config = dict(
    n_head=3,
    norm_eps=1e-05,
    qk_norm=False,
    bias='qkv',
    tie_embeddings=True,
    parallel_block=False,
    init_std_qkv=0.0247,
    lr_mult_down=2.0,
    beta1=0.93,
    warmup_steps=200,
    schedule='cos',
    final_lr_fraction=0.1,
    train_tokens=283100000,
    dataset='wikipedia_en',
)
MLP neurons of a small language model. Each row is named by its layer, matrix (up: input weights) and neuron, and shows model dimensions 0-127. Each number is 200 + 30 x the weight over its row's rms, rounded and kept within 0 to 999.
After each neuron's rows, "fires after" lists the tokens most often just before its 100 highest values on Wikipedia text that the model never trained on; "fires on" lists the tokens most often at its 100 highest values on Wikipedia text that the model never trained on.

L13.up271,181,230,259,203,226,207,159,240,161,165,214,186,216,182,190,193,168,201,226,242,175,177,187,179,136,201,233,210,216,232,216,223,155,188,134,221,247,202,194,169,212,188,200,214,192,263,208,174,199,186,204,179,194,171,193,190,209,210,184,195,207,263,198,234,240,142,216,205,228,243,196,183,166,239,217,245,222,136,180,195,207,203,142,263,204,207,217,218,191,189,195,211,231,195,230,216,212,198,205,219,171,199,173,170,209,213,182,177,183,211,147,259,240,212,183,203,234,262,221,198,179,217,205,221,181,153,168,211
fires after: " (", " |", " ", "–"
fires on: "2", "\n"

L16.up285,247,184,232,203,175,228,221,156,182,245,199,230,189,136,225,151,170,199,219,229,171,189,204,244,207,177,216,172,201,203,202,198,176,180,190,247,226,223,243,184,190,171,203,218,250,228,177,246,223,215,234,225,223,210,186,162,207,212,193,194,161,181,172,223,169,236,198,208,199,247,233,204,122,223,176,225,216,187,223,253,190,212,263,191,169,156,174,180,152,222,190,237,200,193,139,153,161,162,202,117,202,210,164,227,240,190,175,259,233,168,201,225,223,239,215,187,255,161,211,204,139,230,176,192,134,242,209,254
fires after: "0", "9"
fires on: "1", "2", "0", "9"

L14.up728,193,197,150,178,155,190,168,253,211,225,165,179,190,142,181,247,194,190,264,199,169,190,164,223,203,188,222,178,245,197,196,167,209,148,207,208,203,261,264,198,208,156,195,202,196,214,217,207,219,190,222,204,272,218,185,213,252,211,200,234,164,214,211,149,190,212,235,145,206,234,221,134,96,195,235,171,242,167,202,169,265,288,187,193,214,160,217,221,199,195,179,206,182,197,217,226,189,241,240,227,160,227,199,236,189,225,204,185,163,250,234,191,187,183,224,221,228,199,179,273,195,204,244,214,226,184,209,160
fires after: "1", " |", "2", " ", "3"
fires on: "1", "2", " ", "3", " o", " |"

L8.up752,206,203,182,200,130,202,196,206,232,197,224,191,218,231,198,243,164,152,167,186,185,197,233,142,216,209,206,178,268,170,176,170,218,210,160,194,197,181,229,190,180,190,270,150,178,222,217,208,223,196,237,161,178,157,159,201,233,198,244,166,137,156,202,213,198,188,226,191,234,173,202,196,176,218,207,175,235,140,253,223,238,177,210,156,227,222,217,138,189,189,191,196,215,164,193,215,222,223,248,219,149,118,222,245,196,207,162,209,219,120,172,181,216,245,218,258,219,229,231,225,192,197,189,233,199,287,247,219
fires after: "0", "2", "6", "1", "3", "8"
fires on: "–", "-", "2", "1", " |"

L8.up455,239,182,172,154,145,196,196,203,233,236,180,192,206,165,233,217,170,94,181,200,159,194,189,231,168,260,209,211,197,240,233,185,213,167,197,151,218,211,248,165,240,197,188,188,249,210,185,228,218,177,213,239,158,232,213,226,168,147,218,215,193,204,219,201,225,210,237,170,194,222,228,177,201,169,262,236,221,216,153,258,213,200,173,241,161,135,204,196,238,200,176,228,178,168,182,219,177,203,267,126,239,187,211,199,253,238,165,194,182,141,154,184,216,187,224,195,214,190,131,241,185,182,209,162,184,143,150,225
fires after: " ", ",", " May", " the"
fires on: "1", "2", " ", " and"

L8.up63,209,230,185,199,153,192,182,195,206,148,207,183,187,195,172,194,149,202,257,181,152,188,184,253,136,155,267,225,200,180,203,281,161,240,212,190,199,160,180,219,203,201,220,163,156,178,184,213,161,145,209,222,169,235,214,225,200,212,172,219,246,219,169,142,256,214,206,177,193,200,187,213,160,196,214,175,219,238,215,233,172,197,230,211,184,190,253,181,193,247,155,221,207,167,151,214,193,134,268,126,279,157,205,190,205,197,200,187,131,232,199,190,201,207,220,203,194,212,221,213,160,237,216,258,226,218,194,213
fires after: " of", " from", " as", " was", " is"
fires on: " the", " a", " of", " as", ",", " and"

L14.up789,203,225,236,209,206,192,198,181,186,168,195,204,214,196,166,223,211,187,250,246,173,168,237,250,173,197,149,212,189,189,249,192,203,211,278,151,180,225,210,153,149,187,141,172,209,188,178,188,212,235,187,177,163,161,250,161,219,239,174,174,206,256,204,153,167,196,198,219,259,186,195,180,169,198,165,174,209,173,173,159,212,222,235,228,214,193,173,198,223,202,169,221,183,178,229,209,187,235,210,172,109,206,240,180,178,224,217,192,258,221,230,195,221,206,204,134,228,202,271,217,224,238,249,258,203,222,220,218
fires after: " |"
fires on: " ", " −", " +", " to", " |", "°"

L14.up387,185,189,167,234,201,188,168,137,200,205,208,222,264,170,190,198,162,179,186,200,214,218,131,169,185,209,214,255,216,249,222,228,243,200,175,169,182,194,180,177,148,210,176,213,215,215,238,231,187,153,213,226,259,214,228,178,213,213,209,199,240,190,175,224,209,227,130,239,156,140,171,197,207,197,220,198,175,192,225,174,210,162,159,260,206,113,287,206,238,137,192,128,168,212,174,174,210,136,257,191,207,135,134,204,148,256,222,179,226,197,192,173,205,182,234,177,204,212,216,225,207,151,182,247,168,234,180,188
fires after: "\n", " (", "-", ".", "–"
fires on: "B", "K", "P", "V", "M", "H"

L14.up760,182,191,148,201,171,206,232,230,183,189,196,241,290,206,212,186,185,171,200,236,208,221,183,217,172,265,203,179,144,236,243,246,199,155,223,186,221,192,178,223,200,149,217,168,217,198,191,224,218,191,172,212,161,170,154,237,221,210,194,210,260,201,213,218,161,229,167,199,174,256,237,245,189,296,204,301,252,236,170,203,204,207,170,226,183,183,198,194,183,184,239,199,203,227,189,181,204,171,216,185,160,192,204,174,154,205,207,191,197,201,167,225,205,188,224,146,210,226,135,196,190,199,201,170,226,173,229,252
fires after: " ", " (", "\n", " \"", "===", "-"
fires on: "1", "L", " l", "l", " (", " "

L8.up162,167,225,219,196,219,243,179,254,190,182,212,211,194,191,207,240,172,130,180,178,213,217,212,209,234,165,235,183,157,208,152,204,181,217,194,221,165,183,203,203,251,177,193,191,189,225,165,215,116,176,249,207,242,174,178,164,185,245,196,174,213,219,186,243,177,214,203,178,177,241,218,220,155,197,195,169,182,167,231,226,183,239,190,195,189,142,181,242,246,169,192,176,225,206,144,196,154,174,230,173,224,218,187,169,194,147,227,223,272,207,231,223,175,215,153,185,231,196,193,198,177,218,222,210,183,251,238,152
fires after: " ", "2", " Republic", "0", " Kingdom"
fires on: "2", " of", "ard"

L14.up726,183,225,176,151,193,221,166,218,182,214,202,204,212,166,229,196,198,189,224,181,182,206,137,208,153,249,221,226,230,197,181,192,197,166,203,246,226,202,167,208,189,155,238,209,193,208,185,194,216,221,141,192,234,199,171,220,237,228,172,171,156,163,173,162,199,183,224,209,191,170,204,162,219,208,159,160,163,201,134,191,218,172,200,178,175,161,187,210,200,174,157,234,158,210,194,201,177,178,180,217,187,232,176,249,120,246,150,224,223,218,180,168,221,238,153,198,174,233,141,252,248,235,191,190,219,164,203,147
fires after: " ", "1", ".", " ("
fires on: "8", "4", "5", "9", "1"

L14.up309,234,243,186,175,233,249,193,202,189,218,130,152,240,146,202,198,226,138,166,200,203,157,184,204,160,148,174,172,150,195,299,225,187,223,188,216,231,227,178,216,186,202,218,147,210,212,193,211,159,180,175,202,215,167,239,198,176,178,186,184,226,204,201,192,135,131,167,135,181,189,226,221,165,224,226,218,183,193,152,180,166,129,208,270,199,124,208,210,175,189,174,162,162,205,190,189,234,190,237,214,199,179,152,195,210,220,168,120,176,181,189,214,240,198,214,227,240,189,162,228,183,199,159,210,212,174,185,168
fires after: " ", " (", " during"
fires on: "2", " W", " the", "1"

L8.up720,154,225,187,219,228,231,240,185,226,149,218,185,173,221,182,204,190,232,179,148,181,185,179,184,209,224,156,179,220,216,196,178,198,207,199,215,208,158,206,198,201,201,187,210,217,220,252,188,194,227,208,202,225,225,168,179,216,253,192,191,212,216,181,191,217,239,216,193,237,168,189,167,251,230,159,203,159,208,158,176,200,171,129,158,163,224,227,155,236,144,170,193,179,225,207,200,176,206,250,193,208,148,196,247,171,220,140,215,186,265,137,222,198,196,233,192,236,253,226,220,263,240,220,224,198,193,201,237
fires after: "2", "0", " |", "1", "7", ";"
fires on: "4", "0", "9", "6", "%", "7"

L16.up952,185,243,258,183,210,202,173,141,230,205,217,198,210,195,225,188,174,243,192,224,188,186,187,211,163,179,217,158,180,207,211,182,171,143,224,206,206,226,140,206,166,237,201,180,230,207,184,197,189,156,246,217,198,195,161,250,153,237,201,195,202,224,226,145,232,230,166,234,189,228,229,196,131,196,253,222,186,175,194,185,142,212,185,278,130,179,199,211,211,139,182,131,231,190,143,154,181,195,256,184,209,184,250,134,194,179,214,205,197,216,222,210,245,200,184,221,194,209,160,191,178,110,213,179,142,170,222,155
fires after: " ", "0", " ("
fires on: "2"

L14.up33,150,194,175,204,229,190,246,153,245,194,195,185,172,224,173,173,129,170,203,206,185,139,241,155,181,208,224,153,213,221,198,240,179,160,185,207,247,261,185,220,252,177,184,186,168,224,195,206,251,157,221,214,184,238,114,217,187,185,213,218,207,180,265,190,178,212,180,243,184,237,238,143,152,240,207,226,193,149,244,208,174,150,173,194,159,234,214,207,208,164,224,201,169,247,202,198,183,198,261,221,176,232,229,216,213,235,208,204,240,207,141,247,210,184,158,179,198,231,167,190,207,189,233,189,175,179,210,217
fires after: " ", ",", " ("
fires on: "2", " of", " University", " and"

L7.up322,218,174,235,201,147,213,219,157,147,228,212,235,201,165,214,190,172,132,225,210,177,196,162,191,198,226,148,216,182,222,158,220,232,199,236,211,225,192,188,209,253,237,233,152,180,179,227,234,216,168,127,139,200,202,208,190,199,247,195,172,224,216,211,158,185,143,194,211,219,175,250,249,170,188,242,233,170,208,250,175,199,170,178,238,137,182,203,205,226,147,258,168,209,239,174,171,214,240,214,198,208,215,197,208,148,239,223,165,164,193,217,193,166,228,213,191,168,248,201,192,191,192,200,215,212,233,166,217
fires after: "-", " \"", " (", " and"
fires on: "s", "f", "c", "d", " f"

L16.up214,192,224,221,187,166,235,189,181,182,255,150,285,157,206,209,193,189,169,185,234,206,197,167,205,196,152,243,184,190,239,174,228,189,170,173,199,193,249,232,180,189,200,188,169,198,214,195,171,113,188,185,173,195,162,179,252,209,219,248,156,163,185,200,210,184,217,220,185,198,205,206,257,189,215,240,211,184,153,196,209,156,169,178,198,189,152,202,199,133,215,242,213,179,193,203,169,165,136,171,136,197,158,222,198,177,268,138,279,241,160,160,210,220,235,182,141,185,176,176,192,237,166,167,205,153,155,235,153
fires after: "1", " ", " ("
fires on: "9", "1", " can"

L16.up192,225,164,228,210,190,144,201,207,187,197,187,233,223,152,186,158,220,200,229,273,195,193,187,180,150,192,254,214,210,229,197,225,213,237,267,211,188,191,213,202,201,233,242,183,210,191,161,218,247,169,185,172,195,215,170,190,200,203,225,142,219,248,172,241,185,125,161,216,208,185,234,231,231,191,168,209,162,171,236,154,227,226,163,203,231,179,215,165,167,155,214,146,154,201,140,212,219,222,208,245,154,158,244,174,178,192,240,230,164,191,215,234,180,154,221,191,218,229,207,211,175,178,175,261,194,203,182,164
fires after: "\n", "-", " (", " \""
fires on: "m", "M", "N", "S", "s", "L"

L13.up320,224,220,131,189,161,276,251,237,227,181,239,188,148,223,209,237,233,197,158,193,188,176,189,203,180,170,231,206,197,223,148,164,215,175,164,222,198,262,219,183,187,174,193,144,219,184,205,213,238,228,210,248,175,176,157,177,248,204,170,178,169,156,162,179,202,186,250,226,191,168,193,231,196,171,215,212,212,197,199,211,199,200,168,161,236,158,199,233,222,132,144,184,243,224,283,231,215,213,249,233,173,181,216,166,163,218,225,184,226,180,194,179,185,182,231,215,223,146,232,216,208,170,190,185,189,210,214,217
fires after: "4", "8", "6", "5", "7"
fires on: ")", "–", "-", "%"